Part of a small language model's weights: learned and rotary positions, untied embeddings.
MLP neurons of a small language model. Each row is named by its layer, matrix (gate and up: input weights) and neuron, and shows model dimensions 0-191. Each number is 500 + 40 x the weight over its row's rms, rounded and kept within 0 to 999. Numbers have three digits each. A neuron's up and down rows have the sign that makes its largest values positive.
After each neuron's rows, "fires after" lists the tokens most often just before its 100 highest values on Wikipedia text that the model never trained on.

L7.gate322:484461502445502523496487496471474520491553474504449517537532506439530443543490488474441502552468573491469488406482584469409506461488569463457465474445544416581412477471536460486457548517480475536483511458497462534529509464457490518503578525470520528496492527414447465452481469522516431527464504483497475484481479476464583529474456543440522505473569477488437531443523432484479541516448436550547496442529526526474490423515490475505512481582482535481487580537492547508524477471428513538587502559407509477412475516527406484526526515460524475467525506511498556469547515476509451466
L7.up322:427560595523536457463429448524506541458463456520496498486557529542566475555478530503498447570478462492504449511515439458487474471499497547563524465550481456523547514529457543508557474516519511504484482477530522404515498481458502438494502547463497506503517493581442470578420431503513604400505499428602532491542513533546537525539535473508465551532560486466511461477465512518424570528504563509521518531500466462470573434541437483530501494526472529441460532519495478500435476508464504578472508478555459523494437492500556474488504487556501473520494481520453419517539521493542565524
fires after: "\n\n", "\n"

L4.gate31:494589436529451511523520551494461445514555493514492487469474526481523478480431504587471489517471476507482437485468503475405573489491456491520529535528521531516515451478463445485494538535495523525485490481459520455445480553494552400500478457492500477496485495493476525472523512472484518511462530559538509546475436423521517500586530486534455554515498503535508524526508556510587447508449508550549482492555460456407495431466496519482477503510494465417522516464541555491401562504478516497514552474440548501505568531550525558400441506481544524458540439583476473488431542447543430403
L4.up31:496487397484508499491484507493503546478552517497498493480487612526529545461487467515438515521487468530568526570543508511540450523545461463482546487508567538498460450585527476489564514423444548525482556500515507568502468484467426415465456519480395541454478483541443468499521519469523561519502521433491509479472524557533527450615528487487522548516498570586473467482532483467510452508532565498512512463438536465489475478495541467452475442463494516497554535445542486436548514470518496529548500643499543446501538493484548510506523535442556488488494431478514472529518475511501518421
fires after: " =", "="

L4.gate399:530508473486499484493452480445520528537590546488458495484468442496453413532503480495614521500506460500399500423535601512500479479584516440533469455506507451529551512553494509507473558492504492521517462490495507459461505420493499441495477524451552523514538455558516468424524568487433487585428558540506479535477537509507468499484474505558501438473523565483507497475486472455579431437506579474509505518509467547534475497489505540466489521530477496437486632507462451479536506520572509586504430503442460483523523499533435539468484485477446539479551519510504473493518520490566443537
L4.up399:528530477467488583490429510547542502608565543447530500537477509435484406471529506458542419461548557472509492418492517502537460452434490511506522471488504480460413485527530497527500525493437444537522474541514479534458434443511477499450501547478416526519524491514441505483491526576545494486507487439476520444461492452514531482522489565504549477481439391523482470553491479524432540597415501518509521474487509485486415552504482481537489540440505517519530476470513464510486474484578470461573432456548550484478501517505497511466503469484474490555517477514536490427423448503491567573
fires after: " is", " was", "\n"

L4.gate349:512475453483407543510463489469463523501516571550485472500489476549456429483551533515552527453544529497478508466500441490531535455573460512535511530415492504484488474527590535424477553532390494482489557510507548467485478481472482534496433554487564526481423570561462542479515479463485504508471470501407494520502480467477505481543414540486434472504475408500515475465545433553459463479425493383537556497517459480531467516489471588464551495487500495478537432551476501542581598485485508529548471484459485533490523534502447451538463468485473458486489488446450457497503487515458505522
L4.up349:561557446436467528444543474510530446443486561588512511481494458517593438535491540531566498545476526599511557419526451497462492565540500467488501504520420554574511495479462445423511458462482533445544497492524497502511538516581493387510437583531481485434529442558497524496458515467486543502484454493494475511519543492520482449546503553480581491478528466527514526530471475493494501509512498545470499477506409498502467434492555486549496528521575432553462506420513517440482519549547542548504505464508504555506445530514508490482547491564510520545442442539531458470447521525481485491
fires after: " is", " ca", " Ca", " o", " ro"

L5.gate67:476461488465515437506551544549408526490517547437470490575441522504520491480444509461495494557485611493441493508505469483525534484459466488477520442523487490541530493457478397514485455489532524460380484502489536429412471483482521426517538477530511455601523492516550514475508505499525518482499483527496507495512542504539475476473546459554539451514490529489493523517516486480501490487438556488518537450492572476467452524460503441488444529553475496415485552458512486422529521549441609527467494496445490525448437525490472437492456500555438458541571413567564511488524501518540455440
L5.up67:463410510447561441537522437543565486453498511505501537503510485465531552560482526507513483482495520527502482480505489464476552479586532478482492555528461547574529522540518528452537573450504519450520587417491530536536534512445500439517469471525523545531503489582457586471500538508477500583507464517613486389507462532531481502480508516537519571486500466407488532505494507491466503475434545500468526470541465541450500540462472441484489537452533483515520560504525470535563470537461525541430487497466456504570511543573541448509438470497490496501550446448452503505454425478449556554
fires after: "|", " al", " Tel", " el", " Mem", " As"

L5.gate226:504504505572527540465538565436534466479449458456459441532495558551479513476471516511464513501562464531504531547519541508548551460534504564512485545562549504588472497482536491464547561527541501549542530548440527546422533545497446491520463489525530498540476461463504552482486473467464516439551484460531485466436527472467509545578547474499460580581502533417517486417522499470534456516448432489492514559517501538578575516453499455520404501449530547545487500555479497495482508523421558522497445560506521505511531524509544506537453487465586483485499487472529407437548480496501488420
L5.up226:507555479524491449516515526505515482491581480455488473499539465495494467504567523492496468498493516494405434484443484565449487517497464523455541449526526425528452476566483553543502536518510522446471540485520545468531373493600468557463571482553499488499461531474451500458517583552462491524447538446554524512560547472489509425493507489484487470548532562509523521519555461549425464544514525516477519565515458492500544470520556482538478506479499458496471573484443545510532506489452478453606538491466534459515589468556557491523531562454459435558488482486518511499601464453465551485
fires after: "=", "."

L4.gate351:532537487497495469543527498453446509451429522484530496494513540419536420432505446495454488575435518573518476483504541522501494441554438478466506536446574499516534533489536488534556510524539568482506487505449511534534517490546542532527535510410477531511520506571494446524510535459526525443528505516479450501519526518497462496507456497520453498529538519553613528526556422525523468459522461532524490523513514491535391411457455411520539524556518592469501511547541560487448535498574512534517447513554561510505472547479484486491499569483521555439487564486510549499453540482422570451
L4.up351:477562496494486492596587571506483497464522484501484532506438551561416515517418487567425514476500532474480447512504448484453476424511514445539492474512499466492435560540545549516482434501487457519494385547522461529435409478526465522518528524529553510449503446455583475467516494453478545495488572573511491486476443530529492452574461479568575495465552490496498526478504516443523534538500480438550457515466429469510505535495493519455466477461557506505489569527480468442515464477518558516527580572482511541531468521518534466562517499524473490467513463488503468534478604521557492524
fires after: "="

L4.gate26:542541449490489453501465554507468530425610435467513495478373558554596485490476476566413519549450482511523482505491516524520564541484432533509522444491516479519476473462551518486494523580555496516557495462439468504488420509493489579513505477478605491481511565562465498500488564525504473561514425486562480563487449566476572467509571464457491513553494506560536492503424552512480453483470476502507488473559565506442489440483558475516466536481522543494475477547458506533487545525467470489515540450412516483518562467517504554439502495519485525450525535503500513530493514474511491449
L4.up26:466447473458474547559474518487451481493510464508481497509505447425442505347498504471444498456503542490505463512476516489533533560547523403466524463587520468511514533496496523464478526501498521558481449505460533492445455542529490486472484433443528487547435564539535486474498514459510486475466523532549478518577419546515498510573523522406500426461528543456540491550502535552469498446536503490510526476560586446520562516459462480518476561440600431498502481466489489487432523483537499500524530534482508514441570472489500464468495578435523526485448539476465522479428526505458427459
fires after: "="

L4.gate465:462512435455454390475534523385529495536523518450477428506501527519535498473437468489478531445528486496535490524455503487515462478477451497531549488526487459507510489521466498489512470511496567460556567540519480431573526468469494508447561491472450544526483496557546490524475552437477472420462497558473534481544486472481463503496491509506545515487501518460573481483472518473448503466573534522506497464576512466438543478538504483524508507431515567469501511485473560495478442426453548529447481392526561481469508556645523485560524443468514495425471517480451513481515490580459427436
L4.up465:473541573497484491501556453502512528564448522445453443519538576503487534517484493534537475566483419520537490455509483474431553462447526494445522508570482478466510534505458475521518452443493520544482462531494526430468536486351563497466556529530613500497520482470563455445512457532551489484504494573538489524521487529561565535539473462514477510481420580449515482437543523479551583473441502484471455438523476523484549506529590500449575501446487470540501543484560485454513488457497467499492487523399505473502494503455479456488501484472541544500512416484469502443493480518489504452
fires after: "=", ")", "\n\n", "-", " Candidate", " psych"

L5.gate52:494527466500607452478532527507443538490561516529516528483425482460530477507479458496556588505456545498432468475444498515476534436527557499485519521513487470477475474455462490562523613478540488457523623536514483504517483471540574521448482480518517501494435544455471477502540465479434495466535450549507416421549557555543475435507532567457493475476566499492479531481446565459559479554485467511474472494525491485513492506497517412547525581556465446524499449485549508522547525536435540450468480530531464491496499553490492489472453498523502509605505538473523524427498469490546418473
L5.up52:527537522492525444499552532545500433556430485482546506530522526467492562595478470445447497493547544482481460515514449519505492462432428493531468467459577419486508512511493557521520476508540462494413506550551518483484520491543522527617481454498565539489476438440500436474463517443500505480507503408499473512522466508481420476463465484612490528528538500472529547524563496436488477464429470475480529491528510523501454514462427499540490459549451498557491548497503479469542513511508456507480478490581498436532502446511547589537468524525526506501375444479510572542431462498501469514
fires after: "|", "-"

L5.gate380:493512489539483495551533494511522431411485490483448498496522618476493556498472447525479546517512424491531514515562467520523496479575449498490515498532554448464548459457469495537517492572432560495478492461541473560468471515445449474439519525510527446485476435481508477539493477460483546536473511484512478527533480558561556531469491485539443545545522470499554518567473532499532455518504406464430494492459498514521470535587502467403504398452571539530489417530511418550540419447527538471544481503469493477516510499587511521464453490543542490444496560544492567450511555471506494473
L5.up380:502520520547541503425431517550483452494500589514519529453470469516492522433407558510552521490488520584443399472473505503485498495462523506410553561556416487488535474553516548530483544523529477492544516509511549505444504501464457536516539530511556500537477495495507436528584522513447526424520526430498516478552534548418437462505516536516450479462471539506544558498497480446493507496477471505511497494532507470503514565519521560467431473498565486444529433453470436505536490488520552454595522518553492535475512629513541477460409534488480495454494473500494472459458489515428529528
fires after: ".", "\"", "="

L5.gate84:500532484505480526568466527459582547528558464487557565527472567534470498522554528465514478435524528429572489477513577520552455439473548480474524481519501401519513482465574544529511413485496463513480450505504491523461512482532470556505473471534509533549464501528553549550482563524511482541510466464435517543502509454549470527414497472515425548510548506484482487550491457421559438548415435491486475482528521560437523520484460517504466455446535474519517452478499521426488520506507561498487549470404536520462480500489528497518507442541444516554438552485558489417567553482504567470
L5.up84:488525498503501508424505601446548491481557452508504574523526489553500533499482544491515506465502440437565561446568529479476471418530469491511488467549494440546504506559500507529415534571474463471497465534535499487537497436508550489413483542477474499525481446554444459501507491508520511488461488541543469504558534510521507519541578471482469472470471520550589531532402503508523475531457530558510479470556408475476433549496549571478522497551454541535588478535551406481523516461467525530524464524396509541548504501514474534471508490565436462500509553478522544439516490454524545466
fires after: "=", "\n", " 2", "2", " 4"

L5.gate501:558530469563496501464514490482433538469523485562490522503476506486526519491533482493498582526479576485477487563520479509534554437472460432465472459567509485556429490466417497468466548543497501475421503500488459508455469519439446513500492412504613509511492457518540454510558466598492533470510564533544489565521557551473541581456485521492507533466573504417533543544548524520493510474509459529541498575526482558547589438500543467578478520513498533542506519493472428452462500547515547530520508465540493514585534558521509553407516474485538528489460545524486494515474494489482419518
L5.up501:537558484482491513440477494493487512524531457503474519499486524476464526486475465525494464490524523503473494474538543509473408528518492545468491459541594564564468536511505530539504570539467474499594485518444600542512506543494504481501472535524501484546508535494421458421370447491570567478493568484475543557549544504417493429576529501542482518523425544511533450514460501535516472476505445520477389480447427570502521546500465511560456496471462493578475523573492435500539488505498586490506536532476487507573536488490511527496543458466480437460588510452480494525505463482474496516
fires after: "="

L4.gate240:502541508477495531519536533515514400459533419547503509525492460478518524512491458480549523485455528545544453476486553530506549463556533513468481509525568421496459502564482509498480558499450536437454496467477477478528455517511482486483388530487481526463460502501435468518527536414508578462489436415430547572586463563500473414494520545483434478550508526531529528522517461512502504473481569486539458457521486551521543422541475568535529460418476497430448449568517515486493468430522507463468424496494481544528475491571408535435512536478497496530473548528482480501544514505559477521
L4.up240:510478462547437432511533505485493460490523576559500470456403462436552488472445473491572429376498527489498426526545545479568515504490519429477522545505512460516501557492463471530432511488494474542481488581559476492466523481457559548571517507495413464524471553494471555558468538491491519451483481512464528541520570435498493530569514569457472525448408429490565501511547513514460440461466465470542461478446487523522512476474490483533446494445526538491559503532454539507467547460514508453452465484487528530574521542533477582478512521522554542514481501570451554471494494470513466493
fires after: ",", " is", ")", " was"

L7.gate140:523518427506496502459535469497584509496469415504563413486535582570539485458537476474525516506497522536520509547503491466471514505492520417499532444599538517491510498494539506543540451477519541493475504468474454541507548534476526551468518529656466413583541593481488549511481546444473565504459476457472565526507493463549516484532401525504528444470483494489487461423552536467519490446475455549451562509491522525438526516472517452456452501467457521454502489496540532471487512493495505514471536544412516449476499516503447527480450479517543478496529507560474514437521508427482426550
L7.up140:517493506534422477444526459486553510564539422481493448463476523487511535488501507561465482513529407515559469557561551494516536493509459551557505521489546477488434457464470446515492449498508517494484462533488565545474509572551418473537538491523585477535554483519485509579533468490459533481537459439514549492530514613519480510467522568513506506512506514515517499545510488521419548507486525414496451528508464467561500458570511500497522532626469422444485444597516473520432480489536493486530573530522482500506508494502494503474567547544586490540553452551492525570563523460499496529
fires after: "\n\n", "\n", " the", "  "

L5.gate497:472544484434434458481456512510493475487503510418456490505517500452488431583443492545501576532545518428464493552433471498500492508477519506501549464523474466487421444449470466458531527553493591572498482449441495513477527487470485503507472496511465543551416500486439558528442455545586503493519468512548487485482503507455462413482543527488499498493547524603527512516473523576522464451484445459471520547456461514506478539556527509489500453603544488502545544520515394527492582541473541527532454506463543471526528521514451486463579463478500438438532539515479547513534494462423515459
L5.up497:504513471485500567484501554471540547442452467478512525469540443543480545539518491481462526515528589516459470532468463478480521549547428513537443427459485484475580456506452465394579516469517475512527490443531505557502525473489449485547439515542542510491498526458424471493500446444464526490422519495507449419539521551454548484465496480452465491499530488566531508489438521525517435542484544406472474547546459508542410487515469482460538380450479477495479499510500519464493540475568465496518432449490461541526523474503457462471488525540496497581519485471495626517525513481513500420
fires after: "\n\n", " (", " Sen"

L4.gate267:489383391529528456484549491504467433495530467433523487474517489532498479529490521446495547465466502510518507485562532457535485516616491466486476451497479510540467503488506523534489520534503464488496431456478505456472463510460423453432524497424604481594530531515468498487498502463489500547462489466502475488525531507448457498493466473499517476512567479541528484421557491512452464538495561474465509528525514499463494521513507505532460436462463564542474547568476453546477514477506518475607472483591473495477478531532467564495461551447539380525488549437413568514495515531578534536
L4.up267:514512422477496447522506562525494468481516501507546488513517436487447484503488476430467511531483445574422478443473523449522479530480490497450483522501504491524550557524588444455514513425542544468447464564481435460487480482493497427549557499443572460557520461477421511493490570532570517504514504494556440448438493523532496450438520466536470457562523439521521548503494543441499434510531526488529525511470496514528532520521480508458473552503483530538550474473411502535419602516536509498466481579489443484486519541517552478533552465531514436533450519433534552480523460573554572562
fires after: "\n\n", "\n"

L4.gate380:530485468519604405514547480441503517518527502494493505491507494457496454593513486484548453438492506560498491366434536478460539480513471493474495557460516491512617479503450508479457458516479517551523461510502578516497464533475486481473551464502478541499471506435506477489513477482485492487566429467427477590488542499506464564509518491518560563503465449455475493540504561551462536500446481543513441460580485512548540468507572504493558596422442520527534528501489493528500553521477525538437463468458527562484530514463493488428481461489490470507440570493488469459490500399544463475
L4.up380:440465505474509484454526511461515472566414530526533553511506591541504423556459578560487580462569535517532521499476567490468501420509482492425476488580518490518545455428550501527495473514512520523460552499532535469516540497520487540418472487537492484464491508557500505429471461543474579508530496568481508531533532506566414546544547470525447493434507514435482514516510462466497480535538541501547448517580571529457511499484521490567425509462564480434519498565536504442520564475498559482431489413463511526458539488566483533506528460473478499499506497514486565510544526524513437448
fires after: "-", ")", " ra", " |", " ."

L7.gate205:632507499472513562518536438415549484524496435502501558451530519509502494507519451471472547509522551491561501589513497534513502429451488497502555440503508452556492479423597491443455552519512519455455500554477514456483464452527495456515580518496534434474584553531463504514525488438528465488477545509538496488491539520515473552546469494558496447481471522613519488457572504536509484493469466470521490542533427455532467500453423501486496495531543494566480522495564501522494486444516482577527546472435480554469531511539510496564433536546440490488550482519466545492505559511566418486
L7.up205:486514537477523518448533536541488504482528459438450556531511526501454506530546451530542521450485522530491495519542473549475470404429459442476559475533550497481516550477561526500563561499519465504469514516529528506519441455460514478558466477479476501448500543485498463512560548540475463445484527500548510493468511509559538484516522497517480468473487476556500454520591574591466481523447493447491453513490449559460520472387455463480495507464428501422421556595531514463522526468509481490516472575489515485474522577452486486513509484513494540496502425575386489502497504446464515636
fires after: "=", ")", "s", "ography", " ="

L7.gate87:597479557490450487522490505525498518457578458409511481520501547490485474535564521419487479422501521479512504475479553477534561545511463538458493524486550527514462528461414593562433457449548533447470467502516524480449472521472458522538519492530489432535522540469499452541432480509462451473520543509509503544477540575541552453522476524459473512559478523526472514467510487523526500517500511501591480433520447588515550439573452517502439549458510465459461472589453577501472552491510525513529523514406512433475531457492455545545499516499561497452428520481464441507490500482578477518
L7.up87:543477539546530574413514488475480467496465446545469472504474436567416501436469496510448489481506486493420533514495530455437540475552533505491523454527552443509435436480449509536571537518507529460466415554490568481481508531494500479503488504474520486481536495472543435444486514480507508483442517515568553434531506456509503526408410504468467509496476539480502474487444486488471528467578563504527566534507446447514544461456521550500443468513494446506408511527547462449463510373517584536546498434461548503561453558506486500477497471532524484493434487539500457512486536479474423483
fires after: ",", ".", " United"

L7.gate54:557401464476421564437510530482495520545515494539507513519562526474509515435501460562476549467549514527580446457479485437573594504480483480478516520416490504468457503462477497500523545498488452471512517466487473533536440550474519540414470454477449563480533478509491509472483541482535518453521540558482482595561500490578499491570482439493523466452490502453423597526468563482525575488552534471453552505522447517493468523579525477538585498479492475462500480484506486475565509544541493499534494499476472385514518517530475464483488490499450504446557505487508528507503454546598440476
L7.up54:489443532507460565485488590604467511478555413530499460530559523486558581489460472525491530487493544522453521550502448482584566528593515502576442485473489455535497443478472518542524601594496519433517526511551495534540553507511480488468477522525554498438476466496507508487449509508531567498514531475407522499422505470511530517559511459439501520463482516462442544489524490513483548374527479468446445482485511464497489515558535485536436493545461495504550508478570575526518501488501471486519427446450428490560451503461508517524534480514533491481516554552511488475484478502474556466
fires after: "=", "."

L4.gate15:445555505498447439465555537509533575462443474485435565492495518519473536516440508499520511522517524489543496497515522461515494530529469450494550456560546496466548468433509496455521456522503521471522541473472453498469481586498510464471432494479471528553514499470522426532476506484462489529505554507564632565520475471501443529480522493501502538522532524477427531476482372553587495495446483514554522580460471495430526510515451465552501455468541485513542452509509509563468561467538564513497499478463566503517488428493576500420447441544546498426489597543531469506493503563523461521
L4.up15:518503517467577518567544475482480493416505483503516545498419501466512555460501448431506458474511552483524498508533487489435519446537442557509484564498484476494553471515419505562518523508475550502498495523445530530416430577525542547485395507463487455489478514469485545542510481487548522493512491514538483508591542513403537527550557509502535525471470465481508482486561539541483545490499390483510434488517438537516524521464448456486523455450483546526518469502556502465489427495477472463444516481496486520459553554534597532516469474470521498484530587454489397450509511405513569465
fires after: "=", ".", " p", " 6"

L4.gate504:526502488496521563418488544445412541561511552515445541408466498537443521528479573501470530564548553423517534469469540492499564498493502493461460514542432497543458459488532528528498435452554533490557470588460565581508466532489485544531473511512565456524498521547504477553523524494493449550429541503437561504450551510480473587539552577494528501467475434520498491575454540468561598438499528509485421502524499588505541509482533523519572494504473536450467467488572546453487485468493483484471492492483520503481497481517510479490512496517525464584515454491477574485526498567520488507
L4.up504:556527476509565517519435502473460467516474502447474438497501548522483511490488529532524576537523510449493516552477510559494458513540476484452488434517470401521531481489530536549533506549538446451481470479520532472445515559414497493406467438486495558502460537536507528454521521409500511473505382522468485517423474550487517577498514500489500544492488533549464516512441526470473486448442490526569457540572551534538519456567572486505497435468488520516583468564513483487535469496541490495486466496532430487540429512549461485453567463531531471480525523448519545418527444582417525472
fires after: ".", "(", " University"

L4.gate160:437488537399466514505503505553440541510446514485547449525470606493483471534549443502481454546532523538515466455472522509468479559536525492496476445530445472494476487546476482549449520439449564434490441543499478511506476466444457528435512493510552541478467490462535509549414474397494514502507481542495410474455514512478518529557546491504485441545421465520475467534435550542490516506459505460433497478589467495531580540506505517538473509522440521495440428576504471452482493537561500523480490500475492406494533493554582483513544485536485525514473501495449413526543493491604477504
L4.up160:473535532526548485542567564490469453517499515493480430486497487459457554452439452486449444523514481518467480507483524477501533488507539508526500531508542556510519492463550494493534421505551493457497498508468499485570472504593553464524576527444437519492456482532559491505504473520548465536463560472446524469502532570593482521500508573385484476420430522531562497520493524547482575495530532525508437455566466450465497507471425515489486453540451437487441480471531429500477478485485446571561491434492538513495534434494538474405551502459512477528541541551588504560461476462536468536
fires after: " the", ".", " The", ",", "The", " one"

L4.gate198:533495493495569505385517430525538596465516495502502547497503451467540535604484430497473479547445481573490563570502497492527438539501430489510494450500524458519580498513533512504514517424472503526451511413485588466477504491538498503535466455497451555454448446531486502391488469524463552469530564523476557517502602452500476468542546464484537508498512525540481515462520540467470500458495488477467503471546466382521513513560490537513515494557479565546446585518507489533477520570557512504519541507501448446547515503520477458472492491515480404553509474419506482486476497493496510471
L4.up198:570587467506477492565591518472516486530510490525530459518521562547502479510526523461519453510447480440454502506425469532423370441449542486530559449477527590492509491565424504553568481470512507547427520507509512480470484495479473541504542488519458455493543507513522429482468542438536487505515538516497472467449504531578579565402545522518487564540433512449503510468543518467502536461498542595552509428534539493491456523504507514546460445496493475530528539501507494443506492503460515485467559526519554495471450538578486486494456472484555521497467496560480571559538552452498521502
fires after: "-", " the", " le", " cl"

L7.gate1:418430464470493533500518486565416594496458478541468428503522529531469566508551498515520535448428474534533511508471414518508467395500538515492558511513564533559478524473493527505454506557413542524425499532492489546507527449474537491504571478487483478506588427506452423482522470460553517514475460554563543431472520491438472479455503424462466518451483510498484434494493438482468443519494415560550478468564536529517517477458485475505523532435516533503463522534545535496487554519454554445478472531497519546445554516504496491498435476508580537477533553465490507461511466528552462468
L7.up1:510476506529569539522544507573514503502510593503430476518571434534449443520536475475510532519580456522453464552544558503473553455406455502523480488386532501506472495448486444505515488554455508534497478497536484524525512523506494505522445520529496492514437489534484552499483420457490552509474514488537471486524470511457535517467476503417483497427512485557618464516466461499467463496411563470499467528499537453498493572555572567490473453520522460430456549541466587514501497529549509487524527498462454456499525581545529507533578467585560499459519562492472525477522513518484568488
fires after: "\n\n", ",", " that", ":"

L5.gate402:467408478464530381480481542484559577551510524497481550482542499527503528496402456465502550534459508504506514479527453533460484570506526538557535442487514513554504502497518475463494524518482463508488543498512506445482577496531507418482448517540538472526471499521504553492575554569482488474456508459497509489530567483526517427461545448541498634601531445544486483415512459498535458493433473425529519520459512516530554515457493488526466526595568525485482436511485494505566458509497477498539450500477523587517463527497513543484496551456534426493434510469496547516503484446462558471
L5.up402:470452492445545556495475488533513454484476470511518525428458434517488532535510542534572546484465433514461493404535487469445549505500455532483469477471504511503522459483447500571493548502456469481475540596489490477452495469571466467451455512524565473534554479529493490505517566479473447466540528568475445500502505501530573529457551538541493540556494424418521492472479518510486449473483486446489477466476447430430439474451501529533460501463514467493553468514485473522504558555471524515504567544550473536504533606501478517529474434543457372535464536416566441534527501549508442483
fires after: "\n\n"

L4.gate337:544531384453491486486501540492483510526558461478520466525590418482463458515531515509537555500533460527414537479534543467535501464477492482545500427481451485462481528422522471513509542511529496507477519476502485562500488488497474446481502517428488515473555610501469506507450506486488576609439505427518486457449509543458415470525484554490529612532525486475515475506483506493506509450453504485485487523503512501465478542468486466436586441586586518471457546448527490513512611552519466528450514476438442506524526542550436528465520517529514446511453514468486538513499568471469557524
L4.up337:445444492466495502504519469495548497484501465465487576521521487484510513550506454514587541495519560490485525442445410470509481471439520495455463416480472450505476498497501502478445425486446496432502491496486606428620534475523534517465486547509440486492548539501477474511530531463486530482519508494488500451490605493454482463550459505485479517485499508458469402472389530485469479492511497513430533493432478473504514515564531488523451549518563463518482442555531457544528460588556466472469444457518510538453531565556545478489524540536523433413505550404470492489517538489555517491
fires after: "\n\n", "\n"

L5.gate43:474548486535441464473497512533493504429504449567509457503511464474573570520522495518431453557524461525552542488539455529561479498513530450418534399539454481574465482464490455395571529487488431496470458444571508497444482464512514479437485501495559519498500570491447465529515511491451535525446489518493543509528532428598463482470460546547498473501529552509516542524517440484521504505443476457566539567450557479461425534486545438519507526507554523475451420501562472561536557489526524475463467482542491547521532513484513478409525464527455576505528473479471500523463500518484565471
L5.up43:549506470494504535559526407484518482508475496510541472524469473519510461583529518515538517484512499464445450493533619624457552459447591396501464554525463496502471460483477513486449464517463486535528412513508529552478572536484473481511438458510450489517447446432475482496517521530509464490443419532462468511492432493558504473500445527474474564544443491503513524538551464515497477484517574501498497525435521499491466508486542511508473527432465468497508514486525476484479513532550431608493527539447535500511461453577448569518564504493434498560476436559476524502488446514498496582
fires after: ")", " was", "\n\n", " son"

L5.gate398:462518536547456518472472574450459428502533511559517543438498505486533460426483489514549553478470528406495472475526551499532440452497486458487435409525465487580509450465529459548495498393517464527476532520505447516527516476500549584449452490526514526531512522539487505507499495457560483434487527483495480543496511538429530527488609541407535521477578529506491511458489410467479425490505440458494501519462495463504540481445565491525499482541485488412514434477510512453532497457492550533520494486514499514554544471520436575510556485424472458515490487467436513458524416513534430487
L5.up398:541479477498490530477537524553528521457445488504462535461488413451536525466505527518533573464500517516479508524428561519536534526536538497504459569495478531449448567533442505512495422519499499476534458547582423452564532517558611563432577460512477522556491441454501485552454555529499539503534519514437480504509443487443528537482531508444425485509529426473553497541462498510553465488531550452461577513503456491460479565472517506536539460490389511476582457531549503479505482543423518529547473496502479518494524473456545512543478534432560479546478550470474510475501465568496550483
fires after: "'", " is", " \"", " for", ","

L7.gate68:520490497503503561517471437448483493549492495515546532561599470475528524487467483519508506573481543542471462501529468437566531512564432528454514514481510502458554468523538502494551495540501550497518537584556442497496481456458513484491532522521541488533440451438509559466504454448581505534530533563426503476495572403446465511506536566544527442485412461518522523478493394472548480530462521536535534488497546443471489577531503404494470472500525507550563529499556431489539549486456455528496508524524464464502442440503524469446539551497539565525485494483441535489557532424550521503
L7.up68:435521574536511546485436480505413561486490510434483477519521454480491567498543600467475526538531530509496447531449447496474471451478522473517492516539530491500451515484465520505506491459460483474461484481561561472489522477471532550536445460520493515464498460513465547514560421448545493524512523461463511448482488458511509455482413536537521550401554496436543515538509497473456582363524478509459504531486466533534464525525560570568570462491424502513522488491477516508520499451508545463479575437510597511569544535544493529494458477428524535489540442463503513484433474476493480419
fires after: " |", "|"

L4.gate302:521450480504424438434534504468463523538483463503485454515522468532565520456468479541454470460496528519490523453499530494467497487482466507492549473523432439495441540396474501490602547458505554534456510448446557477487458546510518524496509475486519524497567456536546468558441586522595485509490501450613589511546438498498441554524487546438460523457519510466469488486444491520504498475559496444546475514476504564535502506486460472451450508513452475482539521433509516570488523452568481544488541543552514484491504504526574493480560462493492521430481538501479495436570578580451450470
L4.up302:525459568510454444519521425457541598420582487539530533578405494484580501536517462470535586535558601511518516553443439491505556452550489550509524499523463488479536504421520531542525570518495569452471531458419535499465533535522424489505475558494465512495436479521502485531481473532548474464444532468502498568487521510478467539536518528440490470466434492586522504539470495511428505456596524531489501522519563515467464455463477488469471539388513506531524551473477564481523523494475546573542470471469473520488514526488475540471493480503499519509550506492475518472524432524527501494
fires after: "=", " ="